Weights of a small GPT-style language model, trained from scratch on English Wikipedia: 4 heads of 96.
MLP neurons of a small language model. Each row is named by its layer, matrix (up: input weights) and neuron, and shows model dimensions 64-191. Each number is 128 + 24 x the weight over its row's rms, rounded and kept within 0 to 255.
A block is one neuron, or neurons of one layer that tend to fire together. After each block is what it responds to, as a language model described it from the Wikipedia text at the highest values.

L5.up466 [161 131 108 137 128 123 109 118  75 152 153 140 127 156  99 120 129 100 149 103 135 132 140 146 135  88 118 166 135 142 137 174 142 100 170 154  98 135 164 132 120  83 138 119 141 156 142 141 152 106 147  75  95 117  84 126 141 124 125 113 105  87 119 142 151 111 100 121 182 108 119 121 142 122 105 102 144 109 120 139 142 146 133 137 152 125 171 126 131 126 101 132 157 176 101 146  73 122 130 172  99 108 166 152  63 103 144 142 137 131 112 122 116 126 109 159 114 108 138 134 112 123 136 108 133 113  98 120]
Responds to: Past participle endings. Verb-ending pieces such as -ed, -d, -ing, and words like known that finish a participle about to take a preposition: credited with, linked to, known as.

L5.up531 [123 164 162 119 142 157 154 107 178 133  93 148  82 141 140 115 113 128 141 160 141  72  78  71 147 107 188 159 146 131 129 109 101 116 114 112 137  94 105 122  65 111 105 107 143 132  95 169 143 133 144 127 165 142 136 123 109 167 110 135 129 135 135 105 136 183 152 118 135 122 155  90 122 107 139 123  95 146  94 151 129 170 114 133 146 131 165 139 111  97 127 137 146 157 155 125 119 141 118 134 126 152 116 177 145 149 127 106 140 171  83 131 109 108  81  92 121 158 141 126 146 134 104 130 107  93 153 136]
Responds to: Word or name completions. Final piece that completes a word or fixed name, mainly past-tense -ed (crossed, stayed, delayed) and last words of place names (New South Wales, Sheffield United, Great Britain).

L3.up4 [100 108 129 131 180 141 137 140  92  94  82 172 117  99 139  84 111 133  99 141 131  97  97 104 142 135 154 131 140 139 162 100 130 145  94 116 163 160 158 119 157  87 153 156 110 142 173  79  84  96 109 154  99  99 119 154 152 123 108 113 145 110 119 125 110  37 145 125 139 115 163 137 154 140 129 128 132 104 143 113 180 155  80 142 109 153 130  89 117 121 135 137 149  98 113 181 143 131 138 157 119 124 134 104  92 163 130 108 121 137 137 137 115  86 157 182 138 130 115 148 140 117 163 131 124 132 151 154]
L3.up73 [109 139 170 118  72 132 101 115 112 135 125 142  92 128 146 137 106 133 108 164 110 155 131 121 121 117  73 154 136 140 156 104 107 104 119 111 100 144 142 136 142 102 141 129 153 173 129 178 111 102 155 113 156 123 124 138 102 164 130 108 153 148 119 141 104 115 103 126  99 111 125 157 133 140 139  84 101 120 109 140 151 127 104 121 104  90 123 140 130 133 178 155 109 133 115 164 110  91 172 161 137 116 110 156 119 126 129 120 149 119 109 138 140 171 150 125  72 174 138 151 159 144 121 159 106 116 170 132]
L3.up144 [140 150 125 129 127  93 166 113 122 157 176 115  94 134 168  79 129 108 157 104 162 135 152  85 152 121 119 144 142 103 153 153 141 139  78 131 142 127 111 126 141 117 110 131 155 138 121 167 155 108 127 147 119 130 133 105 115 165 141 117 103 116 126 150 133 121 133 105 161 124 143 123 166 109 119 114 146 139 118 149 160 153 132 135 138 129  82 149 142 169 132 106 128 152 118 128 122 137 179 152 119 132 122  89 123 157 108 115 123  57 140 158 126 114 117 124  94  70 122  88 129 131 105 153 123  89 127  90]
L3.up157 [181 158 121 174  91 113 117 114 109 109 137 140 127 187 140 161 137 145 130 132 117 148 144 132  97 128 168 150 107 133 160 176 105 128 134 146 108 132 117 145 127 133 119 142 146 131 120 125  90 147 119 130 151 101  75 165  73 113 111 133 149 122 148 139 106 139 108 100 107 116  91 109 126 150 144 156 125 107 128 116 136 147 136 101 119 153 160  87 123 100 115 158 125 166 132  88  88 113 133  90 136 109 126  73 126  98  72  89  98 120 129 130 118 141 154 135 129  83 154 183 132 141  89 120 123 120 116 123]
L3.up254 [137 117 119 106 131 120  94 128 113 195 161 103 158 112 126 131 145 126 154 185 123 129 118 157 113 117 150 103  92 170 131 105  88 157 138 115 156  96 131 117 138 135 159 131 133 128 136 124 102 155 149 171 165 158  77 100 111 133 123 121 169 179 103 149 163  92 121 167 111 131 122 145 147 120 123  84 134 100 144 112 109  91 116 112 147  96 144 135 120 148 137 126 133  73 116  87 124  82 133 172 131 145  87 142 111 138 115 159 160 114 134 134 103 153 113 179 109  95  97 146 135 148 146 121 105 146 157 106]
L3.up388 [129 101 140 142 126 114 106 147 105 105 159 118 170 116 171 135 155  99 190 114 111 164 139 115 121 127 148 131  90 157 155 119 129 128 135 146 148  92 148 149 145 122 134 128  82 128 142 153 144  86 161 144 119 130 105 103 128 128 105  31 131 114 173 112 141 113 119 110 101 168 132  95 153 106 136 128 112 119  91 165 169 166 151 111 107 156 130 107  94 120 141 155 147 142 136  96  93 120 164 173 117 109 114 127  64 153 128  78 125 121 115 111 139 102 100 155  95  98 149 121 127 171 168 178 100 117 129 176]
L3.up569 [ 97 139  87 152 164 128 146 101  97 136 136 142 163 154 195 123 140 124 141  71 108 147 144  91 154 135 134 127 134  97 139 107 164 145 137 166 159 131 122 125 135 139 119 125 112 109 141 106  95 119 130 154  67 118 155 163  89 161 145 117 136  92  90  84 129 134 146 144 144 107 118  96 139 175 120 130 132  93  98 182 149  93 150 120 150  95 140  94 137 108 193 115 113 132  75 118 128 109 145 153  96 135 128 109 124 149 165 139 132 145 129 110 148 109 124 130 152 155 130 105 135 126 105 142 104 145  84 169]
L3.up633 [124 115 149 121 106 166  82  90 122 132 171 141 139 152 129  97 117  72  91 125 132 117 105 147 105  94 117 126 146 118 127 120 126 179 134 176 146 118  86 111 132 122 179 125  95 119 123 134  97 124 115 152 145 149  97 106 110 141 115 146 106 181 136 122 138 127 167 119 108 115 138 110 177 139 149 102 153  96 128 111 124 147 152 161  99 165 141  90 113 153 114  94 124  92 169 122 123 151 114 128 135 109 103 135  91  88 173 160 152 137 129 100 106 126 145 140 113 125 115  64  95 147 197 138 106 145 126 102]
Responds to: Suffixes and pronoun determiners. Word-final suffixes split from a verb stem, such as compil-ed, detain-ed, attend-ing, plus pronouns and determiners after a preposition or verb, such as to her, before his, of their.

L5.up422 [ 87  66 111 141 102 104  99 118 120  92  72 164 169  82 157 138 125 137 147 171 130 107 121 100 123 130 117 155 109 139 128 126 168 125 137  98 112  88 167 113 137 104 115 144 101 127 126 160 110 118 129 126 123 149 136 160 108 114 147 142 114 163 176  83 122 116 122 125 164 119 125 119 119  98 115 149 129 153 112 160 152 153 112 122 129 100 153 179 147 127 118 104 183 112 126 101 116 174 151 170 143 110 162 123 143 134 160  92 162 151  91 104 125 150 158 122 145 149 123 122 116 147 128  89 151 128 108 107]
Responds to: Partitive "of" after quantifiers. The word "of" right after a quantifier or number in phrases like all of, one of, many of, three of, with weaker hits on by, with and Al-.

L3.up17 [ 87 127 169 137 185 142 140 136  90 136 124 146 128 148 142 134 128 122 149 105 119 128 142 110 111 103  80 128 155 112 155 142 128 135 130 112  89 124 144 106 130 138 142  90 137 139 111 116 156  81  95 170  86 129 123 121 118 122 139 115 111 149 130 112 144 122 127 108 134 105 112 153 172  78 131 115 116 131 144 176 131 121 144 111 147 148 100 100 104 118 164 145  98 128 121 110 142 136 115 102 159 118 101 197 108 178 112 126 110 116 135 105 128 110 114  74 136 150 189 126 137 167 122 148 116 113 108 164]
L3.up46 [145 166 123 160 127 118 156  95  92 173 131 144 158 175 125 144 158 138 115  84 117 168 136  93 177 127 134 171 121 100 126 114 103 119 148  77 118 112 150 116 125 145 150 131 125 121 123 140  98 115 145 120 137  94 116 149 156 156 152 111  87 112 157 153 127 145 180 138 108 182 107 110 145 135  64 124 126 115 109 121 174  70 123 155 159 111 146  90 133 151 109 122 110 122 133 124 110 124 151 130 145 159 107 135 131 119 137  69 105 152 106 134 119 125 125 126 146 132 156 117 148 133 102 121 114 111 113 166]
L3.up215 [174 171 126 107 132 145 148 163 152 121 141 165 112 186  76 142 148  97 127 122 123 130 157 109 147 127  89  96 143 107 136 145 100 113 141 115 115 133 132 103 116  79 132 104 107 130 149 147 124  88 144 106 139 185 125 136 152 123 165  98 101 108 148  99 110 133 124  90 126 113 144 118 102 125 157 114 125  76 145 168 169 127 123 108 137 163 119 114 149 122 140 151 116 130 103 132 133  60 115 113 105 117 123 147 103  98 101  97 116 119 113 128 170 135 144 122 131 154 136 146 111 103 117 120 120 142 114 160]
L3.up232 [ 95  89 129  92 156 126 134 147  92  92 118 176 152 145  73  69 117 143 166 125 132 123 151 108 123 132 138 171 112 146 157 134  75 154 124 145 116 135 118 132 177 108 122  68 131 147 140 110 129 113 108 117 139 150 102 141 140 127 123 125 125 111 128 109  89 128 147 123 111  92 148 145 108 195 133  92 121 136 139 132 158 154 118 101 136 121 149 126 131 128 116 114 105 160 130 174  90 139 158 133 114 118 136 156 173  92 141 122 112  91 156 141 165 144 122 120 151 153 141 146 140 119 125 176 102 113 138 111]
L3.up296 [101 144 115 119 116 158 128 161 142 131 139 149 177 160 148 150 125  96 119 116 154 118 187 152 132 144 129 138 160 129 148 136 111 124  85 132 119 156 136 127 127  87  81 125  98 105 132 135  97 139 109 122  82 159 127 131 174 118 132 139 128 123 114 119 116  98 116 147 153 122 167 105 151 126 139 128 142 118 188  88  93 123 130  93 146 146 160 136 139  93  94 108  96 158  83 156 106  87  90 105 109 137 114 134 126  71 144  76 126 117  85  71 141  92 147 131 149 144 119 163 122 112 136 132 143 112 131 151]
L3.up324 [138 139 149 136 166 105 144 114 122 101 149 143 101 126 111  98 141 128 139 129  91 133 122 131 153 140 129 167 134 130 153 128 110 108 148 108 133 119  95 122  74 127 139  91 106 128 149 112 110 100 139 121 178 126 164 130 156 177  91 125 110 102 160  95 120 137 152 177 134  86 125 171 146 119  87 114 118 115 127 126 124 148 139 145 141 135 133 142 106 111 126  81 107 131 129 149  93 135 111 135 118  92 175 122 126 131 176 165 150 114 100  88 116 137 131  94 130 139 177 159 154 123 124 120 106 146 127 152]
L3.up447 [ 99 150 105 172 116 135 164  82 154 101 135 171 129 126 108 148 125 156 158 125 131 117 168 180 151 145 128 158 112 173 161 162 104 113 143  97 117 104 114 129 118 120 129 106 125 102 100 126 157  91 146 122  91  87 141 153 118 126 148  89 137 119 140 113 119 132 144 105 111 128 123 110 117 164  90 112 135  99 105 101 128 142 139 133 101 121  85 112 160 131 156 101 163 145 157 115 114 134 139 108 118 155 101 112 123 142 104 102 119 116 124 156 102 128 134 133 167 157 173 155 149 119 102 168  94 138 137 178]
L3.up484 [149 131 138 148 141 140 150 102  90 153 117 149 138 134 103  97 100 143 148 103 131 141 158 130 141 124 144 129 118 109 129 103 100 140 125 158 122 126 114 100 103  99 150 138 131 145 162 116  94 107 165 128 165  98 136 148 143  74 172 145 140 113 154 153 145  80 157 118  98  88 135 148 139 122 153 144 110 136 138 118 140 116 132 146 150 164 114 141 151 128 198  99 102 117 113 140 159 116 111 115 102 129 155 133 132  86 149  91  85 125 133 109 104 145 122 137 112  78 155 128 109 152  82 110 101 144  58 116]
Responds to: Derivational and inflectional suffixes. Word-final suffix pieces that complete a verb or adjective stem split across tokens, such as -ive, -ed, -ing, -able (protect-ive, attest-ed, memor-able).

L6.up111 [121 132 133 174 126 113 125 108 107  80  81 131 117 140 157  82  98 155 166  83 141  87 132  98 108 136 133 141 159  91 153  83  52 141 123 123 121 111 120 120 112 132 101 121 165 121 124 138 124 147 126 141  95 150  82 155 134 124 110 122  87 185 143 134 143 141 119 131 177 140 145 124 149 114 132 136 111 121 127 115 155 161 131 165 155 123 116 114  90 139 122  95 148 141 136 110  97 109 170  99 110 175 114 126 134  99 109  85 109 142 109 166 132 140 132 125 141 106 134 154  96 144 134 162 127 146  71 130]
L6.up211 [150 147 134 145 133  99 147 173 109 126 140 127 120 103 146 116  91 105  94 102 134 127 179 135 115 138 168 122 165 112 146 139 135 137 118 132 163 143 151 162 138 136 112  82 103 130  98  92 140 128 110 152 123 152 112 112 100  94 122 149 131  75 160 156 146 144 153  95 173 135 131 126 139 147 121 129 180 164 163 100  97 160 117 126 139 112 158 105 130 134 130  94 148 148 135 163  91 161 136 124 130 114 112 115 102 108 135 112 104  91 127  93 113 152 121  87 129 128 120 154 145 145 143 132 113 118  96 171]
L6.up323 [ 97 144 141 125 113 132 101 137 133 132 163 104 121 157  99  98  99  95 114 156 157 126 135 130  98 156 106 148 130 153 109 149 128 110 137 142 137 147 122 151 183 136 118 151 123 137 150 129 132 124 135 113 134 143 150 128 127 113 132 117 148 105 108 185 109 102 136 104 178 121 115 160 174 140 134 139 158 121 145 116 166 147 120 119 141 129 140 123 120 119 123 114 152 171 104 115  80 133 152 122  96 141 129  63 127 122 110  75 138 129 134 139  83  86 110 129 127 154 155 132 158 129 127 101  87 110 142 101]
L6.up417 [131 105 157 124 134 115 100 126  63  98 136 133 160 107 136 138 119 111 175 144 120 153 155 117 106 164 135  84 161 114 151 131  65 136 156 123 126  80 143 195 107 168 145 121  60 115 115 130 118 160 122 139 136 138 134 147 145 146 162  99 118 135 138 138 136 111 150  88  94 135 116 135 148 151 132 114 124 112 114 117 143 120 100 159 132 200 141 115 141  93 114  84 188 134 144 124 115 134 122 141 135 173 152 137  92 143 137 130 111  96 133 153 175 157 115 133 132  92 115 159 126 135 110 148 164 113 104 105]
L6.up522 [128 151 144 140 100  72 118 118  75 172 145 140  99 150 157 134 145 140 124 117 108 142 151 121 158 121 160 131 164 117 119 140 117 140 136 113  96 132  97 124 167 173 100 131 143 125 163 142  91 173 105 118 133 120  88  99  78 136 145 122 112  99 123 109 118 176 101 134 134 106 141 128 136  90 174 132 144 121 111 153 130 138 127 150 141 162 133  87 117  99 141  81 145 161 117  82  93  89 158 134 109 122 163 128 134  96 108 107 125 127 130 134 136 128 107 159 137 103 156 130 142 128 113 114  90  83 110 128]
L6.up595 [ 97 124 164 134 129 116 122 128 135 135 115 102  99 112 122  92 157 115 117 131 123  91 101 146 132  95 130 131 181 171 151 130 149 118 129 128  92 134 189 118 109 156  99  91  83 152 159 108 166  72 110 149 121 134 134  95 145 117 156  81 110  97  72 148 128 121 123 117 165  98 142 121 142 158 151 148  99 129 125 137 104 141 140 116 110 139 101 104 118 113 132 116 139 144 162 152 102  95 154 124 122 159 110 103 120 128 160  84 135 148 151 146  92 122 128 147 111 115 122 117 139 120 132 138  95 124 142 150]
L6.up611 [117 140 150 111 113 126 118 136 102 150 117  83 147 174 106 122 138 149 103 134 122  99 142 168 158 167 135  96 142 125 107 127 130 166 102  74 139 112 137 104 154 123 147  63 137 106  97 129 123 131 136 118 178 167 135 150 108 134 126  65 114 116 135 118 137 132 128 112 117 145  89 126 130 165 139 144 123 111 124 121 103 103  97 172 102 196 162 132 138 116 145 135 122 113 145 154 108  76 113 136  94 133 165 166 115 119 169 136 131 162 161 157 137 125 137 146 134 105 146 126 147 118  71 119 108 128 128 166]
L6.up620 [117 124 163 128 160 102 134 114 113 121 177 132 117 157 134 109 162 138  75 114 136 136 132 139 111 136 148 111 156 169 133 129 138 140 158 126  81  69 143 145  91 121 100 114 170 125 159 117 129 100 131 155 125 144  90 121  96  94 144 110 125 135 116 134 111 131 155 163 183 145 116 100 144 136 145 102 127 126 177 108 106 115 162 141 157 102 154  95 154 121 141 129  85 128  76 136 133 131 134 135 113 140 168 152 160 148 116  98 110 122 119 115 138 124 100 128 111 134 147 180 129 121 144 143 130 124 115 124]
Responds to: Word-final suffix pieces. Inflectional or derivational suffix tokens that complete a word split across tokens, such as the -s in document|s, -ed in detail|ed, -ive in impress|ive.

L6.up84 [154 108 145 145 134 137  95 104 139 186 114 117 116 130 179 151 127 135  85  95 139 100 113 100 153 104 116 185 160 107 113 131 118 158 170 109 180 129 104 117  93 102  85 112 138 120 131 121 103 118 130 131 174 131 107 161 139 122 104 112 116 115 117 131 134 157 109 169  75 136 167 144 141 156 128  87  94 122 100 117 121 100 124 143 163 168 149  94 113 129  94  94 144 171 148 128 109 136 119 108 149 134 130  81 117 153 125 116 139 131 129 119 129 122 113 143 132 122 129 125 120 183 139 137  75 125 165 119]
L6.up172 [120 185 112 116 146 124 108 132 140 150 143  94 162 127 134 110 156 104 134 136 108  92 114 103 129 119 124 166 129 141 135 102 139 127 143 154 107 126  98 135 101 150 167 128  83 140 133 110 114  93 101  90 170 150 112 114 119 104 167 117 128 141 107 167 113 125 118 137  93 112 121  97 122 138 159 106 151 116 145  84 109 167 132 125 123 190 145 124 137 161 127  96 148 150 125 101 108 126  79 165 152 139 117 131 139 129 128 122 123 138 111 112 112 151 133 130  82 159 143 163 106 166 153 133 100  77 143 133]
L6.up247 [117 135 140 127 129 123 121 117 151 183 164 138 123 161 123 126 149 123 135 148 137 142 126 137 137 105 112  83 127 112 142 139  54 104 161 121 147 151 151 102 138 169  93 131 135 107 143 125 139 144 117 151 159 130  69 146 137 143  82 118 137 132  69 125 133  92 113 103 113 117 147 102 148 119 142 141 147 109 152 124 139 134 114 163 127 124 113  94 118 106  90 125 114 110 149  77 137 106 124 109 185 128 108 135 111 165 105 108 140 131 103 143 108 163 137 138 129 125 125 102 139 137 141 118  99 130 143 126]
L6.up260 [118 157  90  96 121 150 145 145 107  85 148 140 124 103 132 141 112 134 126 125 128  97 114  99 144 129 107 113  88  82  91 152  69 147 116 168 123  96 130 139 138 129 113 155 152 144 147 147 124  93 134 109 151 117 133 180  92 144 118 111 113 117  75 138 110 124 111 136  96 184 135 108 126 129 163 160 153 135 126 146 163 155 168 154 166 118 112  86 117 142 126 154 145  92 128 131 110 119 121  92 153 131 126 139 138 137  98  94 122 122 160 102 157 135 115 130 133 123 144 116 106 111 106 117 127 156 151  91]
L6.up261 [125 107 135 133  91 141 139 116 140 142 124 149 100 112 127  69  87 131 127 126 115 104 131 155 117 154 128 121  71  92 128  89 118 149 111 127 130 145 157  91 123 150 105 127 114 159  92 141 134 108 151 139  98 138 118 152 183 134 149 120 142 145 158 131 106 118 127 109 132  83 162 144 136 130 111 138 127  78 129 106 133 116 143  68 114 135 127 112 144 131 158 163 100  94 152 113 139 126 113 122 183 158  87  98 149 113 114 125 129 166 140 115  78  94 147 132 152  96 181 125 135 137 144 128 145 102 126 147]
L6.up299 [144 148 136 135  86 115 130  99 139 158 115 142 131 160 135 110 143 121 127 135  99 134 181 176 135 127 140 144 162 160  86  87  89 119 159  86 100 134 159 120  92 163 140  96  98 131 100 140 159 121 184 140  83 125 114 143 119 118 137 137 114 130 133 110 116 156 163 130 115 140 189 102 151 129 106 110 129 103 179 139 125 132 128 108 165  61 114  84 104 134 108  96 115 152 158 122  86 129 127 121 119 104 130 138 140 154 118 100  88 112 163 112 117 110 122 112 128 169 116 141 154 141 170 119 111 111 132 137]
L6.up538 [132 160 154 133 130 126 106 105 117 150 135 139  99 130 126  70 111 148 151 121 121 128 118 154 126 137 148 149  98 136  86 146  98 136 136 111 134 119 133 115  83 128 123 180 168 136 130 161  65 117  76 104 156 123 122 145  92  87  95 111 106 164  64 144 102 135 133 125  66 124 158 163 157 141 124 161 106 120 105 111 132 148 136 125 162 157 143 101 135 158 144 147 107  78 160 118 102  96 128 106 115 144 123 155 107 124 130 105  89 139 156 105 159 130  92 130 143 169 153 147 153 157 150 143 119 124 147 131]
L6.up622 [145 157 111 113 111 122 132 132 127 135 185 122  92 104 114  73  74 122 130 102 143 121 161  98 130 126 183  95 157 132  98 124 137 150 111 136  88 131 140  79 106 102 125 113 103 123 134 115 122 117 110 132 112 146 116 120 145 125 125 109 163 119 133 116 123 130 126 116 139 116 171 100 130 144 149  97 160 133 196 129  91 113  81 109 180  92 141  82 113 132 139 124 156 113 128 149  81 131 116 141 130 123 115 135 101 135 133 116 137  95 150  84 124 150 126 155 108 153 133 193 105 168 105 112 128 102 146 136]
Responds to: Anaphoric third-person pronouns. Pronouns like his, her, he, she, their recalling a person already named, often after where/when/because ("where his father"); also word-start "re" fragments (reversed, resided).

L6.up96 [142 138 106 108 103 103 136 136  94 112 128 105 119  94 180 156 158 145  81 154 173 107 111 133 158  81 142 150 117 133 145 129 133 126  84 132 145  69 134 148 185  94 138 108 109 116 142 161 108 106 121  99 134 140 118 124 108 116  98 144 198 139 126 141 147 143 125 143 184 131 118 117 157 139 144 136 126 123 167  99 152 101 129 159 160 130 113 114  98 170 123 128 154 133 137 108 162  94 125 107 156  98 132  99  90 140 130 131 155  96 111 145 159 143 127 140 116  92 124 112  79  80 106 109 136 142 140 136]
L6.up138 [114 149 125 106 141 114 126 152 149 139 172 144 110 110 109 123 164 155 146 115 163 107 126 137 154 125 104  87 112 100 113 119 125 114 139 103 114 125 132 112  91 138 109 147 127  70 173 145 127 160 110  92 121 130  78 153 145 104 146 154 159  94 134 117  78 132 121 163 127 131 144 133 152 139 172 122 150 122 124 150 153 119  71 171  92 109 118 101 132 147 191 107 140 125 113  95 141 105 101 154 142  85 122 114 148 117 187 147 146 167 100 133 119 133 164 168  86 127 136  60 126 179 110 119 143 132 130 105]
L6.up151 [147 148 128 103 133 124 106 105 161 107 140 144 133 101 146 131 121 180 157  97  62 105 120 145 121 112 145  92 115 134 104 148 148 160 151 120 122 120 134 112 132 108 125 121 112 101 121  75 147 134  99 101 165 140  95 165  94 143 141 116 138 127 168 135 126 151 146 117 126 187 157 136 133 111 143 160 129 154 115 182 111 132 106 115 134 112 154  95 124 143 141  83 149 112 104 107 104 106 138 123 155  94 128 165 133 130 169 128 104 129  89 114  99 105 164 125 107  90 154 128 130 138 100 126 137 153 122 136]
L6.up328 [124 124 112 103 143 138 137 133 135 108 123 121 132 107  86 112 130 142 134 110 133  87 133 132 143 119 138 104 154  98 135 148 119 132  94 122 113 129 149  92 139 139 124 117  90 104 144 122  48 121  92 116 115 110 130 153 110 144  73 130 169 118 169 131 175 150  97  99 114 132 153 113 127 142 124 120 171 178 122 124 128 130 145 139 122 147 141 123 134 149 168 161  99 126 141 153 142 104 130 128 149 114 126 119 158 120 120 124 119 144 103 148 125 102 156 113 110  94 145  74 109 151 123  66 193  96 162 164]
L6.up617 [140 114 154 143 138 115 123 142 104 138 153 116 135  81 107 127 128 157 144 133 105 142  93 114 135  84 165  95 129 166  82 169 116 124 127 107 142 112 167 121 142 120 148 147 142 110 115 136 143 117 134  86  99 177 124 133 152 141 119  96 161 102 157 151 130 152 155 124 137 143 167 134 142 130  75 140 163 133 116 134 129 100 113 112 120 112 117 118  93 139 121 125 166 110 134 128 129 127 143 108 147 138 107 145 192 180 164 140  91 142 116 161 133 127 121 142 127  97 143 124 123 120 142 112  73 156 119 150]
L6.up618 [138  97 159 184  90 136 117 102 119 100 137  80 119  73 134  99 143 135 132  84 165 101 152 111 150 135 149  98 123 115 189 150 116 146 127 108 150 165  88  78  92  95 113 103 150 132 134 174 155 111 111 102 108 113 153 141 137 125 115  77 167 132 162 132 143 121 120 152 110 125 149 137  87 159 135 162 128 141 125  97 146 102  94  97 130 123 144 132 175 156 175 103 142 137 113 175 127  97 161 103 114 145 161 147 139  86 146 103  99 143  99 119 119 138 115  86 127 105 116 105 112 141 134 155 127 138 116 121]
L6.up636 [112 106 130 134 114 162 103 144 127  88 118  79 128 143 118 107 148 141 133 106 116 142 109 123 189  90 113 123 119 130 112 137 168  88 125 114 117 109 131 137 141 134 126 110  97 117 167 138 134 122 125  95 121 134 106 148 104 112 133  99 163 173 129  70 131 127 136 108 116 103 166 114 164  80 123 122 109  74 128  89 124 141 129 130 173 140 129 137 164 145 148 145 152 117 115 157  75 124  95 137 170  82 140 116 158 124 132 118 127 104  94 107 145 175 148 154 154 100 150  76  64 120 111 137 164 132 118 146]
L6.up637 [124 143 123 118 110 164 122 132 184 102 119 155 145  78 145 100 146 153 107 156  89 122 143 150 125 108 183 116  84 106 120 131 120 153 121 100 155 137 150 129 131 122 129 102 140 148 104 152 105 117  99 145 103 150 130 201  98 147  66 125 144 128 119  64 151 134 115 158 103 117 152 125 122 124 146 160 149 152 130 154  92  86 148 108 116 150 119 124 136 158 119  93 147 152 122 180 148 148 137  81 159 139  94 149 113  76 154 138 124  87 106 130 119 149 161  84 105 108 146 122 112 143 171 123  99 118  97  98]
Responds to: Partitive "of" after quantifiers. Fires on "of" right after a quantifier or number in partitive phrases, as in some of, each of, six of, many of, one of; "among" and "after" weaker.

L3.up23 [155 123 123 176 135 150 122 118 104  93 138 145  93 133 106 119 129 146 195 132 124 129 141 119 134 129 106 132 111 111 111  91 130 113 138  79 164 132 132 113 155 113 144 114 111 119 146  90  70 141 138  86  89 159 115 129 121 115 114 109 157 121 140 150 177 124 130 128 162 134 135 136 166 179 150 158 111 112 146 132 107 104 103 116 122 153 142 168  97 114 133  59 101 155 100 167 103 109 108 110  81 164 135 141 139 146 145 125 178 164 122 114  83 102 117  94 107 117 145 123 135 126  64 128 105  92 127  79]
L3.up27 [114 112 144 181 127 121 135 158 102 140 178 115 126 122 129 125 105 117  81 134 139  74  88 140  88 148 158 110 117 115 149 127 159 118 150  96 163 148 111 127 138 125 104 116 123 138 126 102 145 144 164  90 124 172 106 160 122 135 150 106 115 132 187 143 117 110 120  94 128 156 147 122 113 134 140 109  90 178 141 143 135 166  77 167 112 139 139 146 132 147 112  75 104 135 175 132 135 152 122 153 126 119 155 123 110  94 120 103 121 130 147 158 142 103 102 153 146 125 107 115  77 128 120  86  98 186 110  75]
L3.up129 [154 112 194 131 112 142 149 176 174 130 128 125  95 140 163 132 118 129 102 166 127  77 127  94 141  99 122 173 138 135 119 144 114 151  90  62 117 130 137 126  83  80 154  62 139 140 120 138 123 101 117  99 142 131 126 137 141 129 104  81 140 152 130 136 147 105 122 135 122 129 105 135 138 147 112 124 184 158 100 117 110 165  88  74 119 148 111 138 121 155 150 134 160 134 152 134  96 154 126 105 128  93 178 156 141 127 136 126 187 110 138 115 132 172 139 144 114 148 146  98 147 127 101  83 135 141 117 138]
L3.up139 [109 135 115 139  85 111 158 107 129 151 166 130  99 117 145 113  96 117  87 128 148 150 103 134 117 115 170 130 122 137 110  98 136 117 174  69 116 133 105  78  59  68 185 139 138 148 135 171 129 102 118 142 136  90  79 144 154 108 101 102 146  98 161 141 105 118 126 119 149 158 150 153 143 137 135 162  97 113 114 124 130 127 143 116 107 145 162 149 103 110 150 114 133 118 129 170 151 116 161 159 127 125 147 134 143 135 147 142 119 141 104 188 156 158 121 161 117 124 140 131 100 177 143 132  93 145 147 106]
L3.up241 [132 120 115 111 128 141 119 148 127 173 118  94 166  73 125 139  82 141 103 147 110  66 100 115 148 130 152  84 132  94 141 115 165 117 146 112 148 110 136 126 140 147 130 103 113 132 128 129 135  91  99 152 134 120  98 137 139 112 134 110 138 100 102 118 155 115 185 108 130 137 103 128 134  92 149 102 146 154 134 104 150 153  92 141 138 121 109 129 109 139 140  95 126 125 138  86 119  89 148 203 119  99 131 113 120 145 131 142  96 134 149 157 138 133 166 122 104 100 163  65 134 124 142 104  82 140 148 170]
L3.up322 [180 111 153 132 192 146 151 159 104 164 142 116  91 111 121 112 137 111 134 162  88 152 117 183 126 119 146 129 158 107 106  73 184 139 105 110 138  87 131 116 126 125 139  94 160 121 169 124 138 129  84 111 122 120  85 155 109 113 168 133 145 112  93 124 105 177 133 127 143 128 107 132 160 138  89 104  83 110 145 103 137 190  91 127 144 164 139 138  72 163 111  99 122 125 115 131 138 120 141 122 136 142 145 108 138 142 174 114 153  90 122 187 149 128 142 130 113 141  76 139  87 124 101 118  87 129 126 140]
L3.up487 [147 121 165 101 139 124 115 102 118 131 158  96 110 144 113 132 134  95  89 134 136 112 150 176 116 120 131 101 151 116 135 115 102 110  94 108 104 146 124 106 166 105 104 131 148 100 147 157 156 101 165 137 102 131 108 148  91 114 129  98 122 148  97 132 112 136 147 149 127 146 154 137 137 125 105  84 110 121  95 138  95 153 130 116 109 130 147 181  91 155 146 118 112  91 127 103 163 147 168 105 154 123 146 108 161 123 126 106 131 124 123 158 137 140 150 134 163 158 140 130 134 100 117 113 171 132 113 117]
L3.up600 [123 114 130 148 174 151 123 117 103 140 127 151 133 127 152 116 103 131 153 139 124 103 125 146 125  97 114 188 132 145 123 131 152 111  97  97 149  76 109  98 130 139  83 139 123 110 172 123  98 125 111 135 139 128  86 135 122 109 125 148 129 116 157 118 132 153 160  92 152 126 127  85 138 138 108 136 132 121 121 131 164 123 116 149 104 145  88 160  98 147 122 128  74  93 172 102 111 123 147 133 117 114 134 152 201 155 141 109 154 111 103 125  72 114 140 111 149 121 134 129  83 173 103 136 125 136 149 141]
Responds to: Partitive "of" after quantifiers. The word "of" after quantity or part words, above all "one of", e.g. one of six children, six of its workers, as of; weaker on "to" in "According to" and "however".